Weights of a small transformer language model.
Architecture: RMSNorm before each block, no biases in attention or MLP, normalized queries and keys.
MLP neurons of a small language model. Each row is named by its layer, matrix (gate and up: input weights; down: output weights) and neuron, and shows model dimensions 0-95. Each number is 128 + 32 x the weight over its row's rms, rounded and kept within 0 to 255. A neuron's up and down rows have the sign that makes its largest values positive.
After each neuron's rows, "fires before" lists the tokens most often just after its 100 highest values on Wikipedia text that the model never trained on.

L6.gate28 [108 119 149 119 143 135  96 100 120 101 123 115 144 144  97 155 149 144 140 123 103 118 123  93 154  70 159 128  77 136  84 191 120 124  97  91 108 125  95 120  85  94 145 132 121 135 124 168 157  64 126 121 100 123 120  99 126 110 129 121 141 119 121 115 130  84 156  64 163 124  82 126 107 156 109 149 102 137  87  68  89 110 160 178 132 109 116 150 148 134 111  90 123 117 106  80]
L6.up28 [130  68 119 150 146 143 141 134 105 114 102 129 171 164 152  67  94  80 190 114 123 138 129  85 141 106 109 145  99 155 154 126  90 171 127  54 116 137 126 141  93 123 125  88 160 125 163 111 130 140  94 135 148 117 140 149  83 181 113 123 113 153 114 124 193 132 123 133 111  76 168 121 142 139 162  73 136 176 215 133 173 118  97 176  84 104  75 142  60  91  96 144  91 133  74  86]
L6.down28 [ 88  92 121  83 135 128 135  87 159 164 115  96  82 115 140  19 125 128 150 167 102 177  82  85 101 168 168 152 157 141 142 129 165  83  80  82  66 124 150  84 134 138 122 137 100 127 138 120 161 142 104 118  92 139  99 193 136 179  93 142  71 166 151 183 158 171 106 127 100 145 104 104 147  96 135 134 159 141 115  91 146  87 132 143 134 140 109 120 146  87 121 129 136 179 160 116]
fires before: "\n"

L5.gate376 [121 105 127  97 112 172 103  89 171 102  78  81 114 128  96 105 172 137 127  42 109 141 145  93 129 134 193 170 152 118  84 149 116 158 137 110  73  60 122 140 113 129 116 141 166 141 160 147 131 116 177  43 177 168 102 103  89 121 182 134 109 137  77 114 101 178 107 123 138 196 157 143 128 145 185 191 149 108 125 125 144 112 151 160 109 146 166 147 106 118 174 190 114 115 166  81]
L5.up376 [ 87  82  84 135 124 136 130 119 145 145 183 127 143 128  94 143 168 120 155 105 197  97 149 111 152  78  97 125  97  66 141 183  62 110  90 101  96 174  83 156 160  76 156 166  70 144  88 120 136 161  93 194 137 154 110 171 136 158 104 153 123 144 140 132 125 116 141 149 140 145 150  59 116 104 182  89 132 104 119 114 131 152 130  73 109  91 170 108 102 141 131 111 108 103  97  94]
L5.down376 [128 108  94 140 140 124 111 128 104 142  52 153 112 130 155 121 133 112 133  79 147  81 148 146 135  80 141 181 170 118 121 149  91 164 111  46 147 149 125 116  86  92  81  90 136 125 164 187 125 154 135 114 111 160 161  93  83 103 162 140 128 147 138 106 115 186 136 146 134 139 106 126  77 163 191  69 148  92 164 133 183 126 107  80 153 121 165 133 126 164 127 144 132 122 135 100]
fires before: "\n", " "

L6.gate591 [101 157 202 134  95 104 155 154 176 127 165 150 149 157 125 121 150 134  81  99 104  54 180  83 184 154 129 145 150 165 116 181 108 145  83 166 139  95 137 170  84 129 153 166 148 123 136  98 120  72 134  96 150 143 134 171 218 184 133 138  90 122 181 170 178 166 127 133 171 105 184 111 138 151 194 159 174 101 102 161 134 162 139  78 144 127 135  98 137 167  99 101 174  77 114 121]
L6.up591 [150 136 107 119 184 110  64 117 195 135 147 150 189 170 112 130  91 122 138 137 126 143 133 112 121  81 123 164  99 111 155 147  23 119 127 102 107 199  94 113 153 139 158 109 139 162 154 123 101 159 120 196 100 182 130  70 130 182 150 139  74 126 130 120 137  98 144 158 202 158 186 168 142 159 110 132 128 151  63 175 123 126 103 164 175 161  97 123 122 169 119 164 131 103  82 138]
L6.down591 [ 97 149 142  97 148 129 123 141 137 150  82  90 153 150  98 125 116 138 185 178 185 165 163 151 117  83 151 125 111 111 120 124 133  94 110 132 113 131 144 111  91 104  94 172 172 152  90 150 135 166 119 152  93 178 171 182 163 140 139 140 160 142 162 120 137  94  94 143  71 194 131  80 131 147  81 119 159 157 134  79 154 124  95 144 124 195 143 133 126 105 142 133 121 103 148 128]
fires before: "\n", " (", " %", "\n "

L5.gate556 [124 125 120 155 114  63  99 182 118 184 124 134 126 175 108 127  88 129 114  93  87 106 129  83 126 103 161 154 103 125 118 190 127 147 133  90 159  98 137 158 226  83 119  54 104 215 108 110  75 152 110 108  76 104 164 121 184 188 133  99 132 119 111 155 143 126 201 107 128 131 115 174 162 157 143 123 149 115  98 162 134  85 108 159  95 114 147 170 124  77  92 181 180 187 182 100]
L5.up556 [134 133 141 121 152  70 125 149 118 118  96 117 153 108 159 157  88 122 111 144 123 182 157  68 149 125 126 122  95 159 115 155 152 110 124  95 161  95 144 169 159  84  73 134  96 105 148 101 127 134  58 117 188 115 103 142  88  93 121 183 109 144 145 138 112 106 132 176 110 139 107 123 100 140 136  68 114 129 168  92 118  44 170  92 140  99 107 104 155  84 156 135 150 182 106 104]
L5.down556 [176 157 119 131 118 121 117 157 108 128 126 150 118 178 122 144 181  97 137 136  98 203 136  93 115  40  87  84  94  92 101 138 161 190 123  75 151 135 114 124 117 133 101  93 107 131 174 119  54 120 144 119 147  92  51 168 123 106 164  99 148  30 154 114 143 109 131 141  90 108 174 108 174 150 112 152 125 157 152 154  80 113 135  91 202 142 119 147 121 139 117 156 185 157 119 145]
fires before: "),", ")", ",", " ("

L6.gate440 [104 134  96 126 118 152 155 169 173 146 123 108 177 123 180  63 115 147 116 112 112 127 104 123 105  85 131  89  78  87 133 158  60 119 127 103 145  95 107 164 149 182 107 131  56 159 183 123 115 141  97 129 119 117 154 122 142 102  78 107 175  89 115 123 151 171  80 124  90 128 168  79 100  71 151 124 137 119 155 123 108 182 152 129 150  99 119 155 123 134 148  54  85  81 143  71]
L6.up440 [120 147 179 133 140 138 145 119  27 160 160  81 154 117 132 154 125  72  76 138 174  99 149 128 160 140 120 124 173 117 154 114  92  96  99 117 135 135 124 114 136 159 187 132  81 143 141 146 124 147 148 161 194 184 143 128 125 149 143 124 107  62  96  51 143 138  53  93 141 140 135 193 101 159  54  95 119 100 150 118  97 121 134 146 159 134 139 138 121 133 103 183 146 125 143 104]
L6.down440 [110 129 202 105 101  96 165  62 148  83 186  97 129 114 140 148 126 144 120 152 145 137 161 166 120 140 116 109 123 164 114  70 116 104 150  49  98 157 176 101  95 118 103 195  65 100 121  55 140 127 127 150 142 150 118 171 155  56 102 116  92 109  89  89 185  92 158 100  73 134 143 101 130 134 127 138 145 131 107  74 116 190 144 135 163  93 123  88 150  90 196  49  89 123 129 166]
fires before: " of", " that", " to"

L5.gate8 [125 143 161 137 110 173 117 141 128 173 105 124 125 177 133 130 139 134 113 113 124 101 145  48 165  88 121  91 127 149 158 157  94 172 151 138  48 140 160 128  98  53 144 104 155 102 132 126 128 189 152 149 115  64 114 161 137 137 122 157 128  85 171 168 131  73 155  64 157  94 142  81 153 132 109 169 120 147 159 145  98 134 111  72 124  52 121  97 113  70  88 147 134 217 147  56]
L5.up8 [101 111 150 131  91  93 135  68 115 154  36  48 108 168 113  59  87 141 162 152 178 127 125 129 143 114 168 142 132 106 154 127 136 145 127 155 100 147 126 116 164  44 132  80 199 161 159 134 111 169 133 126 117 106 115 184 180 138 110 117 135 128 152 157  89  98 148  80 147 152 122  78 140  79 143 128 117 142 186 162 159 130  95  96 107 111  98  72  83 164 119 128 106 146 111 100]
L5.down8 [125 119  76 132  92 106 142 153 154  98 153 124 166 131 145  77 129 130 101 162 114 163 180  68 134  99 146 145 136  80 157 122 164  99 150 114 106 175 112 130 184 151 111  67 161  81 154 115 176 135 174 195 111 151 108 134 176 121  96 113  75 127 163 114 110  81 140  92 125 148 124 102 150 140 115  46 136 163 141  93 109 108  95  79 121 155  95 106  92  92 117  74 114  99 140  99]
fires before: " in", " of", "."

L6.gate412 [146 125 157 135  86 156 119  96  97 152 107 157 110  80 174 154  96  85 170 127 146 146 130 111 102 177 169  98 156 123  70 119 143 152  93 180  56 123 115 105  93 136  68  65  88 145 175 105 123 105 112  83  97  82 105 188 138 109 176 120  73  18 137 137 100 119 102 135 114 149 129  96 150  93 198  57 129 129 121 144 150 140 158 125 147 178 154 110 138 148  90 159 119 107 125  85]
L6.up412 [151 165 187 150 113  73 140 152 117 183 130 166 132 111  98 157 103 142 137  62  88 150 118 145 130 126 168 128 154 145 131 130 118 142 113 144 138 130 133 129 111  90 133 128  62 167 152 133 106 131 111  72 130 124 121 111 150 114 142  98  79 165 121 149 116  67 141 126  62 159 160 122  56  60 107 118 121 140 118 185 137 137  85 143 135 143 138  98 137 109 132 155 132 132 146 187]
L6.down412 [169 156  73 176 177  82 167 128 133 160 122 164 101  88 154  88 114 157 143 143 143 147 114 136 113 154 116 124 180 116 207  48 165 122  82 179  82 170 178 144 135 160 104  94 113 154  97  77 170 138 117 152 122  91 105  82 162 172 168  97 137 110 112 104 103 128  76 150 156 111 156 180 134 110 131 124 119 143  90 225 161  76  97 110 139 137 159 170 106  83 126 156  82 129 170 144]
fires before: " by", " with"

L5.gate382 [185  99 115  75 105 119  81  86 119 113 104 125 160 157 195 116 114 128 107 133 161 200 137 112 148 153 146 128 173 116  63 134 100 131 128 105 177 133 110 143 216 123  96 165 153 146 196 113 144  51 138 118 156 146 130 132 146 119 162 126 143 108 141 167 105 134 157 105 117 119 106 132 121  70 161 182 134 135 107 145 184 102  65  72 130  43  79 143 151 105 173 131 171  96 154  96]
L5.up382 [188 141 173 145 113 138 212 139 108 115 103  77 124 109 132  92 139  49 171 133  83  93 136 148 115 163 147 101 118 121 121 152 105 131 144 146 139  96 115  88  90 155 134 123  44 148 124 183  62 129 132 157 115 148  99 130 128 123 149 186 159 217 178 142 135 109  95 112 131 120 131 165 106 110 159 150 151 157  79 101 128 130  84 155 160 182 121 119 170 123 141  86 141 132 149 128]
L5.down382 [129  88 200 139 139 126 114 105 185 162  88 140 125 132 118 145  60 108 137 133 102 143 146 148 201 114 102  84 126 132 162  92 109  95 144  43 120 112 157 144 146  85  93 151 196 161  91 119 159 145 153 105 155 109  65 140 137  88  40 100 125 141  88 145 135 159 152 115 143 155 104 190 112 151  95 124 136 133 135 116 124 151 127 155 126 153  67 176  97 107 191 140 138 132 170 182]
fires before: " the"

L5.gate365 [ 46 168 138 149 135 156 127 155 110 160 151  88 158  90 111 185 114 184 171 153 127 166 161 155 144 101 102 177 138 114 129 122  97 145 127  75 164 105  56 104 167 125 113 128 137 129 153 143 131 178 149 128 126  69 131 151 126 110 143 129  90  58 141 134  83 176 121 113 127 112  97  68 176 113 145 134 166 116 138 120 207  86 159 129 134 128 115 151 108 123 130 153 130 121 169 106]
L5.up365 [141 115 107 191 135 119 147 129 107  91 132 195 103 118 104  81 104 202 108 121 122  93 148 204  89 118 132 179 113  59 151  74  83 106 116 118  98 140 116 142 155 140  91 136 128 144 126 125 123 194  88 110 110 148 111  97 125 104 149 141  88  91 100 125 130 135 106 160 148 129 110 107 144  99 158 127 156 111 201 131 131 179 164 104 150 106 108 187 113 117 175 126 144  99 143  83]
L5.down365 [137  71 125 194  84  95 162 123 125  96 143 127 134 114 149  96 103 162  96  90 142 155 162 150 106 110 117  97 165 125  72  97 114 145 168 149  93 172  87 121  90 198 126 123 114 130  86  66 116 142 111 177 128 157 157 138 120 136  74  88 119 134 115  79 115 155 102 134 160  88 133  92 120 168 144 117 208 123 116 110 110 118 163 145 136 149 145 160 103 144 186 125 108 129 130 165]
fires before: " of", " in", " to", " for", "ing", " One"

L5.gate143 [116  88 112 138 131 174 141 159 168 138 125 139 129 139 160 139 164 171 100 101 159 108 132 120 133 147  22 111 152  91 126 137 137 133 153 157 157 107 129 123 137 131 154 138 183 138 156 151 148 130 161 135 127 170 143 126 154 143 147 130  94  94 128 138  63 182  84 170 103 121 101 211 115 130 117 125  87 114 155 168 105 104 117  76 148 105 104  81 105 113  62 160 140 139  79 142]
L5.up143 [ 85  77 143 142 135 142 150 120 150  87 124 120 117  60 114 136 151 119 217 142 175 164 214 125 135 132 118 147 144  98 170 145 172 129 156 130 105 165 121 104 148 146 135 123 146 111 122 123 109 173 108 133 141 124 160 106 117 147  89 158 120 126 173 133 118 133 171 128 151 110 125 134  89 164 165 133 136 162 177  76  90 121 141 132 111 152 118 157 136 131  50 136 176 158 165 116]
L5.down143 [134  88 113 129 123 148 160 115 157  84 144 155 112 127 119 172 185  85  64 194 133  97 140 142 158 103  92 116 127 176 141 152 159 116 130 138 113 191 142 155 145 138 174  93 118 164 126 185 116 174 158  94 117 113 126  96 139 152 130  63 184 124 164 139  73 113 135 187  96 138 146 151  99  51 205 105 121 147 150 170 109  85 112  37 137 112 130 145 130 171 136 146 110 106 100 124]
fires before: "\n", " to", ":", ",", "=="

L5.gate331 [189 127  73 124 129 140 128 112 116 158 147 120  99 166 239 120 118 151 174 100  99  93  71 139  59  78  65 146 138 161 130 135  58 103 107 214 110 156 147  71 183  83 105 116  84 139 134 154  85 122 120 177 134  91 171 105 110 162 132  97  97 111 144  87 113 102 113 123  67 138 165 156 111  89  85 152 116 125 137 139 167 141  93 132 105 148 120 120 128 145  96 150 120 142 151 126]
L5.up331 [152 140 162 159 136 131 177  76 119  83 122 128  82 146 166 126 142  82 113  83 113  70 111 129 122  92  69 116  99 120 107 116  49 156 162 140 130 129 131  85 168 167 141 149 143 112 139 114 168 181 136 115 125  88 121 152 170  87 126 115 121 113 159  73 140 139 120 147 103  79 106 158 130 187 121  99 105  86 132 129 139 106  92  77  98 180 147 139 160  44  61 128 158  95 146 106]
L5.down331 [102 187  92 104 134 175 124 149 138 104 178 148 144 117 183 139 105  84 118 128  73 162 145 112 102  99 120  88 142 125 172 103  83 107 124  41 131 131  90  73 162 145 156 131 150 169 137  86 190 129 121 151 144 109 120  95 121  67  99 134 119 160 120 133 165 130 109 113 212  82 144 123 114 172 121  82 113 120 114 133  79 112  99 146 150 153 158 112 118 100 112 165 113 143 157 191]
fires before: " by", " in", " as", " to", " after", " \""

L7.gate99 [124 149 110 145 111  81 123 135 159 165 169 143 128 144 109 150 188  68 169 140 143 117 107 130 166 124 146  50 191 144 128 110 140  97  84 196  90 157 120 132 178 106 137 129 101 164 116 149 110 133 137 109 129  84  77  95  96 141 119 160 145 156 167 149 122 154 110 103  91 161 129 148 140 156  97 167 145  80 131 168 177 118 118 124 160 146  89 129 120 107 168 102 119 101 132 102]
L7.up99 [104 105 140 219 202 131 122 157 170 178 140 131 153 161 104 120 128 151 168 134 185 167 110 149  70 159 120 108 130  49 175  96  76 129 128 127 148  84 120 129 120 161 120 119  87 147 164 149 133  85 127 121 121 133 188 124 137 129 149 129 136 129  81 194 126  77 138 143 154 116 120  91 100 108 110 116 127  86 157 110 112  96 126  16 172 141 128 133 159 155 201 121 146 167 114 101]
L7.down99 [143 159 151 142 144 130 138 162  72 125 143 186 129 135  65 117 137  96 141 166  75  75 100 132 127 132 112  99 103 146 124  82 135 117 153  46  91  37  92 174 136  93 104 163 105 118  49 118 110 150 102 127 142 109 168  69 136 149 126 158 140 108 164  82 120 115 159  86 100 115 115  77 119 161 127  97  52 138 131  87  96 131 199  89 116 137 131 187 138 157 132 128 143  88 141 182]
fires before: ".", ",", " in", " of", " |"

L7.gate105 [114 169 154 119 118  84 133 121 152 183 169 140 133 157 137  76 135 104 141 103 159 150  76 118 161 137 157 117 137  99 128 161 224 122 144 168 119  98 149 154 127 107 102 117 161  93 147 134 129  96 156 135 146 165  97 168 172 179 147 121 133 162 128 196 146 102 131 115 112 147 144 143 159 192 118 163 126 103 101 128 174 163 141  78 168  96 123  71 107  99 102  87 121 147 159 174]
L7.up105 [141 124  85 117 145 137  62 202 168 138 178 155 128 107 144  93 143 112 182  98 110 139 164 102 136 200 163 114 168  96 109 153 160 130 124  71 101  82 136  95 116  86 139 147 118 102 128 104  93  91 104 100 107 132 147 171 186 121 125  66 139 116  89 139 136 116 134 102 156 127 186 148 130 128 140 108 149  73 125  80 122 131 110 128 112 115 120  76 112 134 149 153 147 166 123 109]
L7.down105 [154 152  66 112 138 145 158 112 154 180 127 101 142 112 204  77 124 111 154 128 100  95 136 115  75 134 119 180 146 107 122 114 154 120 113 114 146 127 152 169 134 144 122 144 154 112 133 168 157 192  93 144 133 141 143 161 160 111  62 154  71 115 145 116 126 103  99 183  89 183 146 103 159 144 130 113 149 153  84 114 138  86 145  75 104 150  88 142 148 119 104  98 175 186 133 108]
fires before: ".", "-", " in", " ft", " m", " mm"

L5.gate117 [100  97 105 138 133 154 145 185 142 110 163 175 173 179 110 101 109 110 114 122 132 114 130 125 164  73 125 146 135  91 136 165 168 161 130 140 157 145 121 145  96 134 133 145  70 122 133 138  87 129 117  88 101 119 159 149 143  81 168 124  97 129  93 144 166 169 115 173 145 125  81 157 115 161 114 178 128 137 113 158 136 146 165 132 205 143  86 149 129 131 204 136 128 140 141 128]
L5.up117 [ 96 109  82 112 118 111 179 135 137 129 170 136 136 177 170 122 102 103 119 142 130 170 118 126 167 107 189 172 149 140  87 114 105 161 115 141  91 114 101 184 152 179 103 170 173 187 102 142 101 127 169 169 168  61  92 150 111 142 191 120 120 128 118 150 147 101  85  98 110 105 141 167  59 154  99 116 113 152 146 207 149 145 105 100  75 129  76 114 134  94 121 131 135 176 131 144]
L5.down117 [122 147 106 136 131 179 149 174  90 136 124 129 140 118 138  88 140 165 107 153 134  99 157  54 104 127 112 118 166  54 160 181 146 202  81 106 138 114 131 127 151  64 142 149  47 129 128 136  99 173 124 142 144  83 141 148 112 130 114 147 177  74 143  96 104 166 157  91 160 134 218 133 118  87 136 163 110 229 164 129  98 205 161  66 144  86 118  94 106 142 168 126 179 160 106 126]
fires before: ",", ".", " of", " in", " as"

L5.gate149 [178 205 103 177 155 132 147 126 131  90 120 134 215 131 188 100 124 113 118 132 122 147 180 114 135  86  84 161  95 100 133 183 101 166  80 123 153 156 131 155 146 151 120 156 152 162 209 178  51 122  75 121 213  69 124 153 162  99 155  97 119 111 129 125 156 130  98 117 163 156 149 134 113 126 133 131 188  95 102 211 110 125 139  77 163 132 106 101 122 169 150  29  91 143 110 166]
L5.up149 [172 121 132 140 135 133  65  96 111 142 122  63 107 120 115  77 173 110 182 185 120 193  98  85 131 119  76 139 140 110 142 106 139 106  91  74 163  89 108  80 156 111 145 104  58 150 175 133 198 157 117 123 165 155 128 142 113 149 153 141 156  96  79 166 133 104 150 161 103 135  89 112  96 117 103 107 138 120 109 150 140 167  88 144 129  87 157 154 153  92 137 196  77 133 168 155]
L5.down149 [121 155  95 113 118 110  62  95 140 159 111 193 107 120 158 132 153 119 166 180 150 111 158  67  86 128 165  71 137 107 174 116 108 140 163 131  36  97 195  78 124 145 142 134 144 115  81 120 155 108 104  57 103 132 102 162 150 134 116  81 142 128 130 100 147 141 131 134 173 176 123 139 181 101 135 118 126 151 152  99 100 152 175 179 108 117 193  99 155 119 123 123 153 107 146 158]
fires before: " the", " his", " players"

L6.gate405 [149 189 134 112 210 152  77 130 121 192 160 105 151 185 132 141 119  95 112 102 143 150 150  67 126 117 104 158  52 179 134 133 125 140 168 131 156  83 110 147 165 143  99  93  98 132 101 124  98 132 107 180 108 104 108 143 137 143  35 124 143  81  66  73 145 115 163 100 128  97 119 103 108 123  61 149 175  87  75 131 105 117 153 144 155 156 108 136 107 103 134 162  92 160 116 152]
L6.up405 [ 67  89 121 107 147 100 109 178  93 143 143 150 127 125  97 204 182 159 167 148 159 100 133 116 120 109 131 154 153 134 143 147 123 111 181  87 102 128 139 121  73 159 135 158  95 147 108 104  69 134 163 126 102 166 143 127 111 213 125 147 132 137 159 109 112 136  76  83  97 151 151  93 108 118 145 165 100 101 179 155  74 170 152 173 142  98 149  84 102 121 154  97 138 146  96 123]
L6.down405 [100 167 127 155  90 182 193 144 195 187 170 148 110 140 159 181 157 149 164 209 113  75 182 138 120 125 138 131 117 131 139 131 115  94 140  46  61  77  69 178 151 134  90 153 130 122 116 143 118  93 111 117 172 160 120 140 131 110 155 146 130 104 134 173  79 173 104 145 103  67 151 117 100 131 157 139 160 203 115 193 103  92 129  63 149 183 108 110 154 136 118 164 154 125  97 128]
fires before: ",", " of", " in", ".", " has", " is"

L7.gate70 [ 73  89  81 115 154 160 123 124  90 133 199 103 138 152  99  83 100 157 132 116 112  90 135  85 161 170  99 142 194 130 127 149 141 192 128 125 117 140 137 136 147 127 159 115  93 168 155 165 147 142 124 103 150 105 205 189  89 138 142 112 117 138 168 177 174 130 135 113  87 120 156  54  69 105 187  99 108 109 153 146 139 110 173  99 119 157 103 159 139 156  73 109 175 166 196 162]
L7.up70 [141 111 123 153  91 120  66  78 138 151 132 150  94 166  44 109  77 180 139 153 104 137 109 130 176 179 119 121 115 108  27 123 143 110 150  93 137 143 142 113 116 107  53 156 120 124 151 170 109 162 177 127 165 161 193 141 140 164 127 113 159  83 116  95 174 181  87  83 162 184 121 126  83  69 138 158  96 106 130 121 105 104 110 109 103 113 111 110  66  97  61 163 136 142 113 134]
L7.down70 [ 93 123 157 136  92 119 129 118  95 138 136  86 106 121 101  59 130 120 165 151 110 130 118 144 186 113 131 133 108  96 140 117 174 177 118  76 101 145 180 144 105 119 128  95  81 195 102 200 124 136 166 126 161  95 149  88  82 127 105 142 114 132 144 130 136 202 137 121  87 147 134 130 142 160 129 130 107  90 146  86 145  97 116 147 147 110 172 118  89  88 113 112 118 145 132  75]
fires before: "-", "\n", "0"

L7.gate378 [194 139 144  74 141  97 143  87 116 137  99 144  86 108 156 136 134 118 113  95 140 138 172 136  87 153 127 115  74 161 196 149  61 146 111 117 160 136 191  96  80  76 134 116  90 131 146 126 127 123 123 117 135 114 123  91 122 171 159 105 130 117 196 133  79 158 136 147 116 140  88 134 151  78 166 184  94 145 108  90 132 111 182 192 139  81 109 118 133 133 170 121 109 112 139 122]
L7.up378 [141 105 136  84 141 144  74 120 155 108 163 140  90  91 138 147 110 118  98  89 136 120 100 111  96 207 148 148 163 137 163 131 100 132 121 161 115 129 143 125 122  85 163 150  95 198 111  94 151  88 135 104  89 122 139  89  88 132 176  97 118 137 172 130 104 172 138 118 179 154  96 125 125  87 139 142 128 106  92 173 108 114 124 123 122  91 135  84 137 126 201 126 128 115 142 157]
L7.down378 [163 112  92 112 128 147 108  54 138 149  68 156 184 107 127  67 111 164  97 144 117 171 143 127  73 113  80 109 106  79 140 152 154 119 174  92 108 142 100 110 125 139 135  82 102 129  94 111 106 131 145 140 100 118 228 157 163 166 177  87 135  93 123 151 105 151 148 130 130 166 111 134 114  92 146 117 184 171 198  90 116 184 105 181 131 102 180 147 162  49 160 104 139 114 123 145]
fires before: " by", " with"

L7.gate34 [ 92 105 136 147  94 150 116 113 122  78 115  66 152 112 134  61 152 121 162 101 163 134  98 120 118 160 108 129 125 143  89  89 119 152 131 154 170 133 215 118 177 170 149 154 132 135  92 206 161  96 108 127 159 111  95 101 117 143 149  75 131 147 110 106 118 188  96 121  95 115  78  78 106 146 159 174  75 165 103 106 159 124  87 174 102 132 120 112 158 114 120 101 118 198 117 141]
L7.up34 [128  94 109 203 119  89 166 174 126 170 131 153 117 156  76 124 127  82 101 134 119 157 132  94 111 110 130  93 146 109 120 115 130 120 102 157 159 131 207 131 174 176 133 152 154 165 149 153 114  99 132 127 144 117 195  97  92 146 153  81 123 143 141 126 115 162  93  99 158 119  78 135 127 220  93 139 103 171 140 114 109  93 130  97 150 211 124 195 108 157 150 173 115 108 146 125]
L7.down34 [132 154 117 131 129 143 145  84 122 160 141 114 151 121  74  84 147 125 140  84 164 179 130  79 144 123 160  69  89 118  69 108  73 160 177 133 129 175  93 150 104 139 117 145 118 106 148 186  83 162 211  79 149 206 123 137 157 155  98 151 120  99 167 106 139  89 127  86 144 106 142 106  94 100 153 121 124 118 145  93 164  74 133 104 104 160 160 172 127  96 109 160 158 145 149 111]
fires before: " of", "us", "or", "ain", "ur"

L7.gate380 [124 108 123 160  85 114 137 109  92 152 145 109  83 203  82 131  92 231 143 120  94 119 126 119 183 130 120 175 131 133 146 156 168  91 130 197  72 168 185  80 117  53 135 106 149  95 155 115 104 133 103  90  89 116 160 150  77 158 105 181 157 109 141 163  81 123 104  74 187 155 120 116 151 144 118 114 103 128  95 180  77 142 160 139 192 125 168 159 140 117  93 142 137 120 126 154]
L7.up380 [136 131 122 166  79 133 160 139  93 122 116 141 132 198 128 107 154 172 150 138 118 100 157 135 132 147 129 126 125 141  93 119 138 131  68 172 146 170 116 160 146  96 105 166  88 123 128 135  91 102 202 142  65 104  87 125 199 165 118 148  71 125 103  85 115 122 113 128 130 154 134 125 134 103 144 135  83 134 161  90 162 135  95 107 142 146 168 149 113  94  79 119 118 143 121 145]
L7.down380 [126 138  83  83 150 148 138 171  34 149 103 141  78 128 116 190 120 111 167 222 158 105  93  75 118 117 108 112  92 166 154 132 123 135 126 122 141  65 117  90 143 100 120 101 152 123  82 125 167 197  91 121  98 135 178 112 149 146 101 129 172 182 142 164 156 159 102 111 138 154  97 115  97  92 181 130 187 103  87 133 135 128 120  79 122 140  92 156 140 134 157 118 178 158 101  99]
fires before: " in", ",", ".", " with", " on"

L5.gate325 [118  81 140 135 168 177 131  78 121 142 121  95 161 134 132 124 186 133 179 125 144 112  61 113 134 126 101 173  83 117  77 138  69 133 130  38 115 126 145 112 132 147  62 123  68 100 183 109  77 145 118 110 165  97 161 126 104 109 154 128  95 106  72 139 154 133 146 117  65  99 130 146 122  89 183 144 122 145 135 177 127 149  92 106 105 182 184  50  89 103  81 159 142 179 121 111]
L5.up325 [172 108 119 111 159 166 139 119 110 123 119  97  65 141  57 150 134 119 106 136 156 104 122 143 132 159 138 139 151 141 136  67  59 144 151  92 103 196 110  71 146 103  82 148  93 161  98 140 120  75 103 112 164 141 143 154 108 135 122 129  93 163 120  95 157 124 156 165 165 168  87 157 187 129 127 183 126 147 142 153 112 114 122 103 140 147 152  79 191 136  74 123 144  98 108 132]
L5.down325 [135 162 159 126  90 166  81 114 113 165 119 130  46 179 107 148 162 124 148 160 142 121 132 161 163 181  85  94 131  96 165 160  68 116  85 114 102 187 141 115 132 152 147  88 210 147  91 103 143 113 120  82 189 116 126 132  90 136 133 170  65 174 114 110 151 142 146 127  91 102 123 122 140 153 176  94 202 108 146  82 118 112 121  97  92 158 121 127 111  65 115 111 109  88 139  87]
fires before: "\n", " "

L7.gate333 [143 155 148 118 106  97 157 151 110 161 162 139 111 105  75  96  91 142 157 153 111 124 111 152 157 124 136 151 124 124 112 159 107 128 108 101 181 153  78 113 109 107 121  94 119  87  96 156 163 138  90  95 145 131  90 168 105 167  94 171  78 157 131 186 136 152 143 108 158 167 135  96 129 103  95 139 113 187 183 136 180 124 109  85 119  81 151 138 169 102 181 103 206  95 152 116]
L7.up333 [154 122  83 126  82 118 100 113 105 126 137 176 126 115 121 123 151  97 198 188 156 104 102  96 124 164 161 135 144 101 120 143 114 150 118 176 151 171 100 131  98 124 112  68 183  92 183 127 111 125  92  89 150 133 131 137 136 195  71 119 218 136 186 170 105 116 176  86  68 114 129 111 127 130 107 100 122 142  98 129 142 133 108 111 145 171 151 133 114  60 149 115 116 120 150 189]
L7.down333 [133 199 101 163 150 115 150 186  94 156  82 161 138 108 125 124 127 142 155 141  70 106 107 199 160 114 111 129  82 128 183 197 153 118 140 142 149  95 101 130 148 145 157 132 126 111 106 138 147 164 174 146 104 114 111  94  53 159 100  70 149 106 116 131 156 147 128 176 147 118 138 114 137 141 143  62 151 131 171 132 128 135 105  97 145 142 131 116 149 140 168  69 134 119 137 107]
fires before: ".", ",", " in", " as", " and"